From a checkpoint of a small transformer trained on Wikipedia: MLP 704 SwiGLU.
MLP neurons of a small language model. Each row is named by its layer, matrix (gate and up: input weights) and neuron, and shows model dimensions 16-111. Each number is 200 + 20 x the weight over its row's rms, rounded and kept within 0 to 999. A neuron's up and down rows have the sign that makes its largest values positive.
After each neuron's rows, "fires on" lists the tokens most often at its 100 highest values on Wikipedia text that the model never trained on.

L8.gate380,204,203,189,206,218,228,206,189,222,203,213,216,191,222,192,223,172,197,222,157,181,202,179,211,165,190,227,242,202,212,225,194,228,169,195,207,157,175,196,224,218,203,214,206,173,170,169,197,159,201,181,206,183,209,187,216,199,199,230,193,165,189,185,241,189,194,213,213,219,211,207,209,224,225,231,190,204,226,217,220,222,222,220,192,202,207,221,229,176,205,206,208,174,222,171,214
L8.up380,204,194,185,221,218,222,163,188,213,193,166,200,198,209,183,198,199,184,191,182,182,218,200,209,183,220,184,243,201,229,227,178,235,147,208,213,165,207,159,186,177,196,184,217,148,177,194,193,181,180,188,218,175,238,206,216,186,217,190,208,182,191,206,236,210,214,183,181,200,209,174,218,195,199,218,191,193,168,234,199,204,184,177,208,192,192,227,218,162,166,187,199,192,209,193,233
fires on: "re", "p", "as", ".", " there"

L4.gate534,196,178,215,208,230,229,175,214,197,206,226,219,195,190,185,200,193,223,194,213,179,164,195,181,232,202,181,153,186,223,205,205,232,198,197,196,235,202,220,214,188,208,179,231,229,207,186,204,211,255,178,220,211,214,243,198,192,196,224,205,173,166,169,187,204,212,158,183,196,216,198,189,183,168,207,194,242,210,195,245,199,209,216,232,224,232,161,198,214,223,209,220,199,236,203,205
L4.up534,181,184,235,211,214,200,209,236,210,194,173,190,243,151,181,170,190,222,212,212,193,175,170,207,180,183,203,178,220,224,159,181,188,192,177,187,223,187,188,214,162,214,199,194,217,169,174,181,221,207,179,180,218,199,212,186,203,189,235,169,188,187,179,195,204,189,212,200,214,207,188,212,169,174,197,212,203,168,175,197,179,220,183,246,204,208,140,195,215,188,207,228,204,209,201,213
fires on: " as"

L8.gate588,170,198,203,185,212,210,213,212,237,198,211,198,181,160,196,177,196,220,218,212,189,200,199,163,179,207,184,201,205,194,179,226,201,194,167,224,208,179,197,245,188,209,142,217,200,231,202,202,197,193,219,219,175,188,217,168,196,211,158,157,189,208,201,181,206,202,212,206,149,221,207,222,216,198,175,205,189,170,229,226,169,206,222,239,197,203,180,218,205,182,183,210,209,235,172,194
L8.up588,202,224,210,226,214,192,236,182,179,211,211,186,183,210,239,187,155,185,195,201,184,222,220,216,177,205,206,235,177,204,228,183,180,173,197,228,191,213,232,175,183,173,200,206,191,205,214,178,191,208,154,204,213,187,210,160,211,213,190,170,193,219,190,233,180,178,213,182,224,206,224,217,190,212,165,223,188,204,173,196,220,172,199,203,207,192,251,214,229,192,245,206,199,187,210,188
fires on: " ", " –", "ica", "k", "p", "ion"

L9.gate652,164,211,223,185,209,217,187,206,193,220,212,192,212,176,208,196,233,211,182,199,170,204,220,189,183,215,189,198,220,204,247,201,199,190,185,183,190,225,216,214,202,218,193,219,194,208,191,197,232,205,204,180,167,204,205,214,223,191,203,202,192,186,235,184,234,163,190,232,189,210,220,181,219,172,216,201,182,192,186,249,229,206,231,218,188,172,206,182,188,205,192,206,215,209,195,224
L9.up652,201,195,174,204,178,171,204,221,249,198,215,199,232,204,199,210,211,194,184,239,208,200,187,187,161,243,176,207,219,219,209,227,241,202,224,194,217,211,201,205,203,198,192,229,198,217,199,167,194,245,207,185,220,232,152,179,250,210,198,208,176,181,177,204,197,173,174,199,256,184,179,224,185,195,182,192,188,181,169,210,195,211,154,213,204,229,226,220,202,201,225,212,195,189,175,214
fires on: " pl", " Pl", "pl", "l"

L5.gate356,218,199,178,175,197,176,238,210,212,204,227,173,194,223,206,225,223,170,215,181,219,182,168,184,197,210,189,213,208,177,218,216,189,177,214,198,173,200,217,196,218,218,204,213,182,196,234,176,226,193,205,216,181,162,204,190,215,194,209,200,194,188,184,177,197,195,205,182,160,182,197,188,191,172,198,217,200,223,186,232,184,181,235,215,216,212,201,232,157,212,208,223,210,194,228,214
L5.up356,207,217,210,198,233,198,211,212,166,233,180,158,195,215,187,198,212,208,211,152,215,216,200,212,183,262,212,191,195,179,204,235,189,236,209,176,188,222,199,214,202,195,204,204,240,211,234,210,210,206,223,205,188,199,205,203,222,178,143,180,195,202,205,235,201,205,156,196,187,233,177,209,207,210,207,192,186,208,224,184,197,200,212,221,213,210,189,209,229,238,213,174,203,194,208,205
fires on: "i", "ri", "ro"

L2.gate99,205,210,208,191,200,205,186,191,202,218,213,201,207,184,190,212,152,209,139,204,177,207,171,183,211,201,203,198,190,206,207,174,201,202,226,194,180,227,170,189,186,193,235,179,163,189,190,184,197,231,219,216,186,187,216,206,198,214,172,212,195,217,222,191,188,227,194,184,202,203,185,216,187,187,207,227,203,203,192,221,189,211,211,192,197,174,185,166,223,202,216,192,193,195,225,225
L2.up99,172,205,229,175,237,185,182,192,155,214,218,177,226,191,176,166,195,194,197,220,184,187,188,202,220,174,203,197,197,217,168,187,219,218,200,203,208,212,191,209,190,198,175,186,222,154,219,162,224,201,209,188,180,189,188,195,215,145,207,188,184,230,183,179,187,197,191,242,214,186,194,182,188,206,216,214,224,186,194,238,205,197,205,222,193,230,209,206,199,190,217,204,190,196,176,181
fires on: "em", " as"

L8.gate539,232,205,183,214,214,180,193,226,197,219,241,184,229,206,183,203,223,174,203,229,238,187,221,187,219,200,189,204,164,209,182,181,215,227,195,195,152,210,195,183,237,205,211,250,193,215,205,225,210,225,192,222,189,160,220,207,173,231,202,247,217,188,228,188,194,187,227,162,197,147,200,195,207,217,223,204,186,222,220,184,202,207,173,198,191,230,187,220,215,165,187,173,183,180,177,212
L8.up539,193,197,199,219,184,197,164,220,195,220,210,196,199,186,188,200,202,215,205,210,165,209,232,187,168,195,188,182,209,195,206,218,171,189,194,252,177,165,220,188,197,224,197,181,203,217,200,189,228,190,172,185,223,226,177,144,186,197,180,188,161,193,214,202,189,159,202,204,208,171,222,191,191,210,200,207,172,184,213,220,197,194,166,213,175,227,195,256,214,181,197,161,198,206,207,215
fires on: ".\n\n", "\n\n"

L2.gate553,223,186,225,228,213,199,211,222,204,190,206,184,202,215,214,176,207,167,209,229,213,185,214,202,239,220,175,217,178,198,204,200,198,191,213,194,196,175,192,161,176,204,181,210,222,229,198,213,203,205,238,143,197,224,204,202,256,221,222,210,191,201,212,222,172,220,196,205,185,205,217,211,220,199,209,217,203,138,210,191,199,208,205,228,225,212,206,196,228,224,179,185,199,194,218,225
L2.up553,187,196,188,204,244,205,181,214,214,224,211,180,242,146,178,208,209,174,174,235,215,202,168,210,215,165,223,214,190,178,222,225,197,204,215,209,232,215,195,199,195,205,186,213,218,166,178,209,185,178,181,180,192,213,195,185,234,191,226,223,209,210,202,219,195,193,185,215,214,193,165,155,183,203,219,167,181,181,188,215,228,204,175,195,205,183,141,209,214,218,191,153,220,205,197,217
fires on: "\n", ";\n"

L5.gate449,212,187,183,193,204,232,221,232,164,232,232,231,181,202,206,206,220,183,197,160,219,208,217,220,169,211,238,186,241,211,193,239,211,196,182,212,210,196,221,199,233,206,236,190,201,244,205,184,193,187,221,197,197,173,160,193,183,210,179,194,167,202,168,208,218,188,163,203,220,210,195,200,179,216,192,237,203,188,205,248,167,200,193,213,223,212,219,189,185,206,240,194,214,214,195,176
L5.up449,196,169,231,195,215,235,208,213,176,187,217,239,176,202,182,233,204,174,208,191,204,188,221,204,179,199,245,182,230,206,222,233,217,188,186,218,160,151,191,167,214,200,223,194,204,232,197,189,211,206,178,175,183,193,237,176,159,189,193,210,189,183,199,216,183,160,209,207,207,208,213,159,210,174,196,199,181,187,198,202,212,151,200,219,192,183,216,205,194,213,214,197,244,247,191,179
fires on: " |\n\n", "en", "\n\n", "ra", "art", "ore"

L4.gate327,186,225,215,184,167,193,231,178,177,184,182,192,223,186,216,180,184,170,210,162,212,185,182,212,185,188,215,227,222,227,186,222,209,213,209,208,229,204,185,226,203,194,221,171,217,193,191,185,224,198,200,188,173,223,190,167,205,204,199,165,211,207,190,232,199,203,191,209,248,178,197,198,197,183,194,182,178,181,207,251,215,180,174,229,198,215,231,195,220,174,212,223,224,200,191,206
L4.up327,200,193,186,240,177,228,201,205,193,185,187,183,201,178,231,199,240,191,194,222,186,185,172,174,188,197,205,209,183,203,216,200,199,212,217,176,213,190,206,235,201,231,176,201,197,231,217,186,168,225,166,173,171,188,173,213,185,189,198,171,183,211,188,182,167,158,194,216,225,197,187,209,214,194,190,200,234,226,209,191,192,205,189,182,192,172,234,234,199,198,183,206,205,157,203,210
fires on: " |", " at"

L2.gate279,189,211,194,172,219,166,188,218,207,158,201,164,197,202,172,174,203,212,211,203,226,206,228,210,210,211,217,177,214,166,213,213,233,225,237,202,210,227,203,201,199,200,188,174,234,154,193,197,202,187,205,166,189,203,168,201,182,200,193,179,190,202,220,198,209,202,206,180,221,214,195,197,205,174,200,191,225,151,188,181,201,205,191,206,201,201,209,165,172,184,194,203,216,247,173,210
L2.up279,195,179,224,212,244,214,196,226,178,229,203,175,246,191,187,191,193,216,192,224,206,232,198,217,236,198,201,197,196,180,227,175,163,198,206,189,267,208,183,173,205,191,184,191,212,191,201,198,178,152,212,177,214,204,223,193,236,195,196,169,211,226,208,203,194,213,184,197,178,184,215,192,221,174,209,191,211,172,198,199,205,220,211,161,218,178,201,205,202,224,197,212,227,178,205,211
fires on: "\n", ")\n", ";\n"

L2.gate409,199,222,187,179,191,172,206,233,199,229,170,169,219,188,176,181,218,198,213,183,179,191,195,164,193,241,219,180,192,216,213,203,164,205,211,184,210,209,165,209,193,163,188,202,220,187,195,180,195,191,226,200,188,215,220,205,221,181,230,238,174,208,182,202,201,219,188,227,181,181,156,228,214,176,217,208,189,191,223,224,183,222,196,177,172,204,196,202,218,197,240,196,233,207,182,240
L2.up409,187,223,190,231,164,211,205,191,172,202,219,232,194,209,233,204,210,193,153,214,215,193,198,221,165,171,177,181,218,168,195,203,188,206,168,215,186,205,204,200,199,210,197,201,191,208,228,186,203,225,194,228,207,236,187,221,224,206,205,187,191,166,214,183,215,184,208,171,193,187,216,175,200,212,189,185,223,200,220,198,224,209,201,243,189,194,238,204,196,232,200,235,172,206,183,164
fires on: " E"

L5.gate323,231,199,187,209,224,225,169,199,196,197,185,208,214,212,181,209,186,184,223,181,177,200,212,176,229,193,202,214,203,210,219,180,188,212,216,187,185,161,202,193,204,219,200,188,195,176,176,175,181,122,194,191,190,211,178,232,217,176,211,205,199,201,223,233,185,183,156,186,192,222,221,169,180,191,202,182,201,236,201,198,202,210,176,209,218,217,220,175,218,205,181,200,193,191,182,215
L5.up323,220,244,183,204,228,236,182,166,206,187,182,172,224,193,181,190,188,177,223,175,219,216,232,184,209,191,237,224,169,185,223,186,183,201,196,197,162,182,202,191,204,221,187,203,195,173,169,202,199,182,206,214,231,217,193,233,232,205,181,187,205,196,213,204,198,179,177,203,206,220,193,168,202,212,171,148,195,203,216,203,175,213,185,231,230,206,221,197,209,172,187,216,188,219,210,196
fires on: " comp", "re", "as", "le", "p", "ided"

L4.gate157,199,210,166,205,176,196,179,210,150,187,199,203,189,217,203,200,167,188,189,189,202,217,230,144,202,196,197,199,213,196,208,242,199,208,201,205,171,236,236,190,208,215,195,192,147,233,230,211,164,184,200,179,203,246,209,196,234,191,190,194,200,192,147,213,195,218,241,189,193,188,215,202,185,211,215,163,224,217,211,187,216,219,212,197,197,210,200,213,198,215,204,223,211,210,183,197
L4.up157,194,178,176,190,186,211,207,202,201,167,198,196,166,235,230,218,175,202,177,190,223,227,201,163,174,222,231,231,197,170,164,227,192,200,200,211,205,191,228,201,223,220,204,191,212,211,189,208,164,163,188,207,194,189,198,183,192,205,198,208,158,230,191,213,181,207,195,188,210,177,246,228,163,224,192,163,223,218,202,186,190,225,203,165,202,194,234,210,203,182,212,184,190,196,187,208
fires on: " most", " first", " top", " repl"

L6.gate550,187,215,171,195,220,170,233,203,206,207,238,192,205,170,225,238,202,190,181,183,231,191,171,209,217,231,185,214,210,201,221,160,204,171,190,179,185,198,195,164,194,177,194,177,167,205,228,180,198,156,162,220,193,210,225,210,205,228,206,216,219,191,206,209,180,219,177,212,179,167,193,214,220,205,200,181,160,197,192,228,212,201,200,190,204,186,227,212,195,221,208,237,173,168,172,206
L6.up550,182,201,234,192,170,188,218,195,239,186,201,249,186,175,196,170,182,219,216,179,204,194,176,218,180,217,197,226,179,251,213,192,200,212,206,202,181,217,228,216,227,183,248,192,175,218,211,187,197,193,179,222,196,195,217,222,206,216,160,203,213,191,231,197,205,216,214,187,202,178,178,182,180,205,199,170,183,236,177,216,183,233,202,189,216,163,209,185,226,229,253,212,214,193,218,177
fires on: ":", "ent", "i", "j", " |", "al"

L5.gate570,189,221,221,209,223,228,222,204,189,197,215,225,211,171,219,196,190,191,211,205,204,188,193,228,182,234,191,196,229,199,243,189,203,224,196,197,162,185,199,228,190,194,172,185,168,224,190,197,213,191,169,208,180,223,204,190,226,208,204,212,194,165,222,163,202,146,213,206,195,217,211,203,232,224,219,196,200,163,207,217,161,204,184,182,205,205,197,189,188,211,206,205,207,215,215,199
L5.up570,215,221,203,181,229,222,183,207,185,225,226,183,169,235,206,179,193,230,186,187,219,190,209,182,202,217,224,185,235,199,214,176,201,163,153,181,201,198,176,223,169,187,196,206,221,225,206,199,211,197,209,207,214,176,219,250,155,217,183,222,217,212,221,208,201,223,162,228,182,194,192,232,247,211,224,197,207,198,183,215,204,177,221,191,169,184,243,216,167,216,206,178,187,196,168,201
fires on: "ev", "ot", "in", "i", " v", "im"

L5.gate430,207,195,181,173,219,194,224,199,228,191,165,200,191,224,196,214,208,185,207,206,177,236,201,183,167,186,215,188,180,217,222,193,173,230,203,223,216,196,163,197,197,195,232,210,161,184,197,201,197,198,164,187,182,185,218,182,214,212,205,185,165,222,185,196,229,188,189,188,175,199,202,179,194,216,185,213,219,182,231,224,211,185,208,185,200,217,194,223,186,231,212,229,209,188,221,221
L5.up430,222,176,224,194,199,180,191,210,150,206,200,194,187,226,186,211,221,185,149,144,208,199,182,202,218,215,210,223,222,187,220,181,176,192,172,197,189,223,205,207,185,192,221,190,191,179,176,196,213,205,212,201,193,194,257,202,194,217,192,227,198,191,220,244,204,231,151,202,201,218,199,218,207,178,201,209,209,209,194,216,226,170,198,190,180,200,172,214,190,196,238,185,212,198,207,179
fires on: "i", "ic", "re"

L9.gate691,215,187,206,218,155,201,206,185,220,231,223,193,234,206,214,212,207,199,177,220,187,189,200,233,204,217,210,198,180,199,210,190,226,168,223,179,209,200,186,195,181,200,183,186,206,186,231,193,223,178,189,181,199,194,222,209,214,205,173,207,167,226,248,211,180,194,155,158,186,184,183,186,225,194,225,205,214,192,207,223,237,180,219,197,243,179,185,178,182,177,189,230,220,176,211,233
L9.up691,197,207,236,202,183,213,222,216,170,188,223,161,198,166,202,201,209,175,207,213,199,200,184,181,197,212,226,181,207,199,209,213,198,204,186,184,183,233,222,215,234,194,205,223,167,225,220,185,200,209,190,212,182,167,192,222,211,203,158,181,179,196,188,239,211,198,215,212,245,152,224,196,220,196,206,165,195,200,198,203,219,219,182,198,187,232,234,191,236,202,203,207,212,210,177,152
fires on: " C", "i"

L2.gate398,212,213,187,215,223,212,200,247,156,180,190,218,193,165,203,212,206,180,230,224,216,186,185,193,206,171,197,179,178,219,203,230,197,197,181,197,209,191,191,214,189,221,202,207,192,214,209,208,228,210,231,238,197,197,200,164,185,177,197,212,227,205,174,210,234,226,205,220,191,164,211,171,179,207,190,215,191,190,211,210,188,165,189,232,195,199,188,228,216,213,199,173,221,221,223,220
L2.up398,206,183,197,202,198,201,199,252,173,187,220,207,178,167,195,177,199,205,195,210,231,188,183,189,202,172,171,198,197,189,173,196,222,197,192,221,217,187,192,191,200,214,210,206,222,182,217,220,220,199,182,206,166,225,218,210,211,200,194,237,221,210,194,183,212,221,213,190,207,184,206,189,203,201,190,219,191,184,176,215,188,244,196,176,161,230,175,186,197,228,249,221,221,236,195,237
fires on: " de", " as"

L8.gate103,218,185,171,216,194,210,180,216,191,188,170,196,221,202,219,210,239,189,191,211,213,186,183,226,173,226,190,180,227,205,148,211,193,219,214,173,200,190,184,187,231,182,262,180,196,244,184,193,192,197,240,214,164,202,181,220,187,199,169,226,199,186,199,166,200,190,206,170,192,216,211,178,186,227,247,189,202,226,210,180,195,183,187,210,169,206,174,179,203,208,217,177,168,195,219,180
L8.up103,191,178,192,195,252,219,210,216,206,201,181,184,197,206,189,181,197,221,190,158,193,188,195,215,182,211,200,199,186,204,219,222,175,197,199,208,184,160,212,193,227,186,186,177,220,236,199,172,212,199,209,217,223,174,212,171,224,201,168,196,195,200,230,201,166,171,222,165,199,222,220,180,195,248,211,188,172,217,189,210,199,189,201,225,165,179,210,213,222,200,236,204,199,224,180,178
fires on: ".\n\n", "\n\n", " |\n\n", ")\n\n"

L9.gate644,207,210,204,203,190,154,164,225,202,211,216,191,186,236,195,184,159,208,220,199,191,159,200,183,226,186,188,181,182,181,227,223,199,209,204,196,134,190,245,194,192,192,218,190,194,194,170,181,202,173,206,235,193,198,179,186,199,190,196,238,231,158,233,174,183,185,223,192,221,180,197,199,221,207,189,245,193,197,200,200,176,192,193,170,188,192,195,188,193,195,228,217,209,200,210,195
L9.up644,188,229,166,167,194,213,210,198,191,179,194,171,178,219,235,185,194,197,205,186,183,211,181,196,203,216,214,200,217,156,210,240,240,154,200,186,213,230,188,228,233,181,214,225,195,217,194,205,247,185,184,189,194,203,225,182,223,200,202,267,216,195,202,200,163,185,163,215,214,191,209,218,155,171,211,221,192,222,195,204,160,205,156,164,176,187,180,235,193,199,155,220,193,205,219,185
fires on: " w", " gu", " eng"

L4.gate34,174,212,192,210,204,203,176,208,176,226,187,236,234,192,213,191,170,183,185,211,218,240,249,186,188,138,183,212,212,228,210,190,174,169,208,138,172,212,216,166,211,210,204,208,217,195,194,198,212,221,166,210,203,224,203,174,221,196,217,196,213,188,194,212,179,185,181,217,225,218,207,211,186,207,207,203,197,198,212,178,197,170,189,202,214,195,242,217,227,198,181,237,182,198,205,175
L4.up34,188,169,213,197,202,205,199,203,208,196,193,200,250,188,215,180,224,208,192,178,191,200,209,206,218,169,199,215,213,208,210,191,221,167,230,206,202,185,196,219,148,213,193,219,201,202,216,201,177,204,191,219,147,230,208,182,160,207,199,187,199,161,194,188,202,203,205,190,246,176,223,185,198,171,210,199,187,199,199,169,242,206,218,185,219,216,198,216,197,200,207,233,230,203,194,201
fires on: " is", " would", " and", " can", " will", " go"

L8.gate406,191,208,170,177,234,221,202,181,207,206,200,191,180,170,208,217,215,215,180,193,197,225,219,213,194,244,185,181,189,253,219,194,167,190,187,179,177,182,215,194,202,196,223,205,146,212,190,182,219,207,186,232,176,236,213,175,196,192,178,197,229,220,184,237,208,225,194,175,216,189,172,159,191,236,202,176,170,205,175,223,190,195,195,191,202,196,187,206,194,172,202,232,184,187,212,177
L8.up406,195,236,203,187,205,214,218,214,181,209,212,199,178,220,201,190,189,196,193,183,200,206,167,234,192,184,178,163,199,200,185,183,250,209,163,198,195,192,205,186,188,204,171,198,208,201,197,178,207,221,230,168,220,193,193,184,181,222,215,223,228,160,157,209,211,203,163,209,196,201,203,214,212,215,240,185,223,212,213,185,195,176,194,177,226,202,200,214,239,209,196,208,197,191,217,227
fires on: ".", "1", "2", "0", ")", " II"

L2.gate152,212,229,164,212,197,187,214,210,198,201,194,184,234,220,183,189,206,203,191,211,209,243,203,215,184,208,208,218,202,197,190,205,213,214,211,218,202,186,206,209,203,210,212,192,172,205,148,194,205,198,225,230,214,212,192,202,220,250,207,196,173,212,220,204,187,192,187,206,181,182,214,193,230,201,194,209,207,191,219,200,203,210,207,170,187,167,223,174,240,209,216,235,190,225,189,212
L2.up152,199,225,181,230,207,200,200,208,187,195,171,161,233,207,189,160,212,170,183,230,195,191,205,231,188,206,200,203,229,215,187,217,195,205,194,200,187,223,203,202,216,208,195,210,178,211,171,222,212,241,230,190,205,221,187,209,221,243,204,189,182,194,208,202,211,186,195,211,181,193,196,174,204,207,172,179,224,178,213,199,180,210,183,199,177,184,231,188,220,191,197,242,197,223,200,204
fires on: "E", " E"

L5.gate528,163,211,221,213,156,230,210,204,206,206,216,207,227,213,235,221,208,229,188,219,174,205,170,150,214,229,176,194,215,194,181,196,190,194,163,186,203,213,191,221,190,190,226,190,198,228,195,197,195,164,221,207,195,199,185,181,218,202,173,235,201,209,187,229,180,234,193,185,176,215,166,224,209,224,186,215,233,157,204,222,208,215,205,193,210,206,208,241,246,228,183,181,197,170,221,190
L5.up528,205,187,203,176,198,214,183,197,230,223,208,209,203,179,206,176,206,197,220,197,221,202,185,188,200,210,184,230,180,217,213,209,202,189,187,177,167,193,211,212,208,198,253,187,201,239,174,171,192,192,190,186,217,210,186,213,214,198,233,163,183,201,148,165,160,206,158,200,173,212,199,227,200,226,194,225,240,204,203,203,198,215,180,171,181,204,216,182,194,192,221,186,202,184,192,183
fires on: "if", " def", " requ", "as", " Pro", "up"

L2.gate176,191,217,229,193,169,195,204,179,196,210,187,141,203,212,247,227,152,177,201,203,202,211,201,205,165,187,207,198,204,220,150,219,210,163,215,209,202,204,213,234,186,195,191,188,208,207,186,200,198,205,155,174,180,185,203,185,168,180,174,172,186,212,210,228,186,199,215,224,225,179,183,203,210,161,201,174,207,220,190,253,201,195,209,236,153,175,195,210,203,221,203,196,182,201,217,208
L2.up176,199,203,197,161,184,192,196,200,180,180,204,164,202,184,238,192,207,177,182,203,196,211,164,213,197,214,192,212,221,221,206,216,200,167,234,223,213,199,184,190,214,172,196,197,207,198,198,190,153,210,180,212,203,224,196,201,176,220,200,201,201,214,181,195,194,168,224,211,188,191,193,176,212,210,177,185,238,207,201,198,193,212,205,215,131,211,179,225,202,216,194,196,202,193,213,220
fires on: "\n", "ist", " from", " held", "ount", " at"

L4.gate247,221,194,212,222,218,211,181,181,211,155,210,203,219,188,195,225,193,182,204,183,229,154,183,191,174,203,220,243,215,233,196,226,199,203,167,201,229,185,177,189,225,189,191,211,221,201,219,192,188,212,211,160,161,198,196,156,172,192,177,191,240,221,166,212,190,199,186,214,213,204,190,192,184,206,176,202,202,200,187,254,209,179,193,185,199,197,236,225,215,219,199,205,192,205,182,155
L4.up247,223,213,250,226,236,199,202,192,188,171,217,226,199,179,219,205,187,176,242,177,221,150,188,206,170,204,204,244,206,194,189,198,191,222,196,204,221,168,182,199,242,217,189,183,207,195,203,203,213,184,208,146,202,208,184,197,158,190,198,211,197,232,178,209,176,165,217,212,214,191,192,180,168,206,173,228,193,199,186,219,216,163,204,217,181,174,216,220,203,219,201,213,188,196,182,179
fires on: " |"

L4.gate337,183,197,172,170,225,172,198,209,187,215,247,206,244,199,239,201,229,197,188,226,163,209,222,179,195,190,218,209,230,184,215,185,195,207,253,198,211,198,208,196,215,168,182,189,210,219,213,187,215,227,182,204,201,146,185,187,233,200,204,215,239,204,199,216,179,207,186,208,208,189,209,191,223,230,188,198,178,172,213,217,226,190,181,199,191,191,234,222,186,184,245,233,169,154,182,168
L4.up337,218,173,197,186,183,177,158,214,202,199,194,176,214,209,196,206,174,208,185,241,216,181,253,200,168,211,214,203,198,205,203,244,212,209,183,190,226,212,190,205,187,183,205,193,164,214,176,191,216,217,196,196,173,168,223,221,236,190,187,208,198,185,190,197,178,171,158,214,210,195,181,166,222,229,184,194,209,197,221,207,208,214,150,209,182,191,230,185,178,218,187,185,237,182,169,204
fires on: " pl", " Pl", "pl", " Gl"

L9.gate619,211,185,213,211,200,210,190,210,193,176,171,210,194,177,191,162,182,191,244,215,209,229,187,192,203,152,233,199,194,174,197,212,173,181,200,244,200,190,231,187,179,192,188,180,185,174,185,192,174,145,199,207,202,198,202,204,183,205,185,184,243,174,196,208,206,196,149,211,215,182,231,161,213,192,175,207,190,197,221,246,186,184,169,217,234,171,193,192,214,200,198,205,175,188,175,198
L9.up619,224,205,225,225,160,188,205,198,176,141,206,175,201,208,176,169,177,218,192,221,211,208,199,239,187,213,210,218,191,226,195,222,196,155,209,216,192,211,233,229,173,192,186,184,225,179,150,172,191,197,195,215,217,213,175,214,190,191,203,193,202,211,206,173,163,215,197,233,210,215,200,198,192,223,208,202,205,184,200,189,184,225,215,199,203,169,179,215,202,174,172,221,199,199,169,186
fires on: " tr", "ag", "om", "erm", "g", " rem"

L8.gate544,205,195,197,215,199,201,206,213,220,182,193,216,229,160,211,210,217,184,203,185,165,179,222,190,216,215,211,206,230,183,164,197,224,195,186,216,190,154,199,209,206,211,192,195,219,254,195,187,169,218,195,161,205,186,204,210,192,191,161,201,198,181,195,204,192,216,197,163,216,166,215,169,199,204,210,208,200,209,196,214,192,200,165,224,202,193,202,223,220,173,185,188,185,184,187,223
L8.up544,211,180,174,215,226,196,193,224,218,226,200,211,221,182,183,204,208,195,213,192,175,152,222,197,202,238,216,226,208,187,185,195,176,220,185,206,178,148,207,180,216,248,182,193,199,227,208,199,209,176,184,165,213,181,186,200,189,188,187,189,219,187,191,175,201,167,199,183,195,187,234,157,193,218,212,207,201,181,214,207,193,184,197,236,172,184,191,241,200,167,211,212,193,178,190,205
fires on: ".\n\n", "\n\n", " |\n\n", ")\n\n"

L9.gate248,231,221,213,195,196,200,201,234,209,200,194,200,181,226,183,176,177,179,251,196,191,182,184,207,193,174,204,184,185,185,181,193,195,208,196,229,189,190,190,210,198,196,188,198,190,201,196,203,221,218,205,179,211,194,184,197,233,189,189,189,211,217,202,239,194,220,174,224,212,216,194,147,187,196,191,200,201,173,182,221,181,179,170,183,177,185,189,217,235,177,214,168,171,174,169,209
L9.up248,206,201,210,175,229,194,207,220,197,170,204,161,221,198,181,231,204,204,197,178,203,192,205,206,201,221,204,193,234,228,174,219,178,196,183,198,225,216,208,212,136,236,183,198,212,184,216,198,212,188,175,207,179,208,193,219,171,187,209,204,181,190,173,207,213,207,253,208,200,205,201,173,188,193,203,183,218,213,170,213,178,210,184,204,224,189,193,218,203,197,209,199,153,176,168,190
fires on: "l", "op", "ap", "ag", "ig", "g"

L4.gate27,186,232,199,201,205,208,183,196,211,201,221,196,232,190,201,187,251,221,210,200,218,209,183,197,193,189,179,189,240,189,177,228,178,185,194,204,184,198,193,183,212,195,225,230,184,218,179,195,169,181,206,205,187,195,195,188,209,180,212,261,241,171,193,203,167,188,214,226,219,194,178,171,203,203,209,209,171,198,202,168,199,194,193,161,173,180,177,195,200,183,188,205,207,201,246,183
L4.up27,188,247,173,204,171,211,221,215,221,205,196,186,205,203,200,183,227,178,192,198,194,160,216,199,194,166,199,176,237,193,193,236,189,191,166,215,205,147,179,229,190,202,184,246,208,211,211,208,205,172,199,218,209,200,188,216,240,191,228,201,203,203,216,174,174,198,218,191,229,200,190,227,194,226,213,220,189,213,176,162,196,197,164,178,190,199,178,202,211,204,212,188,207,205,239,182
fires on: " w"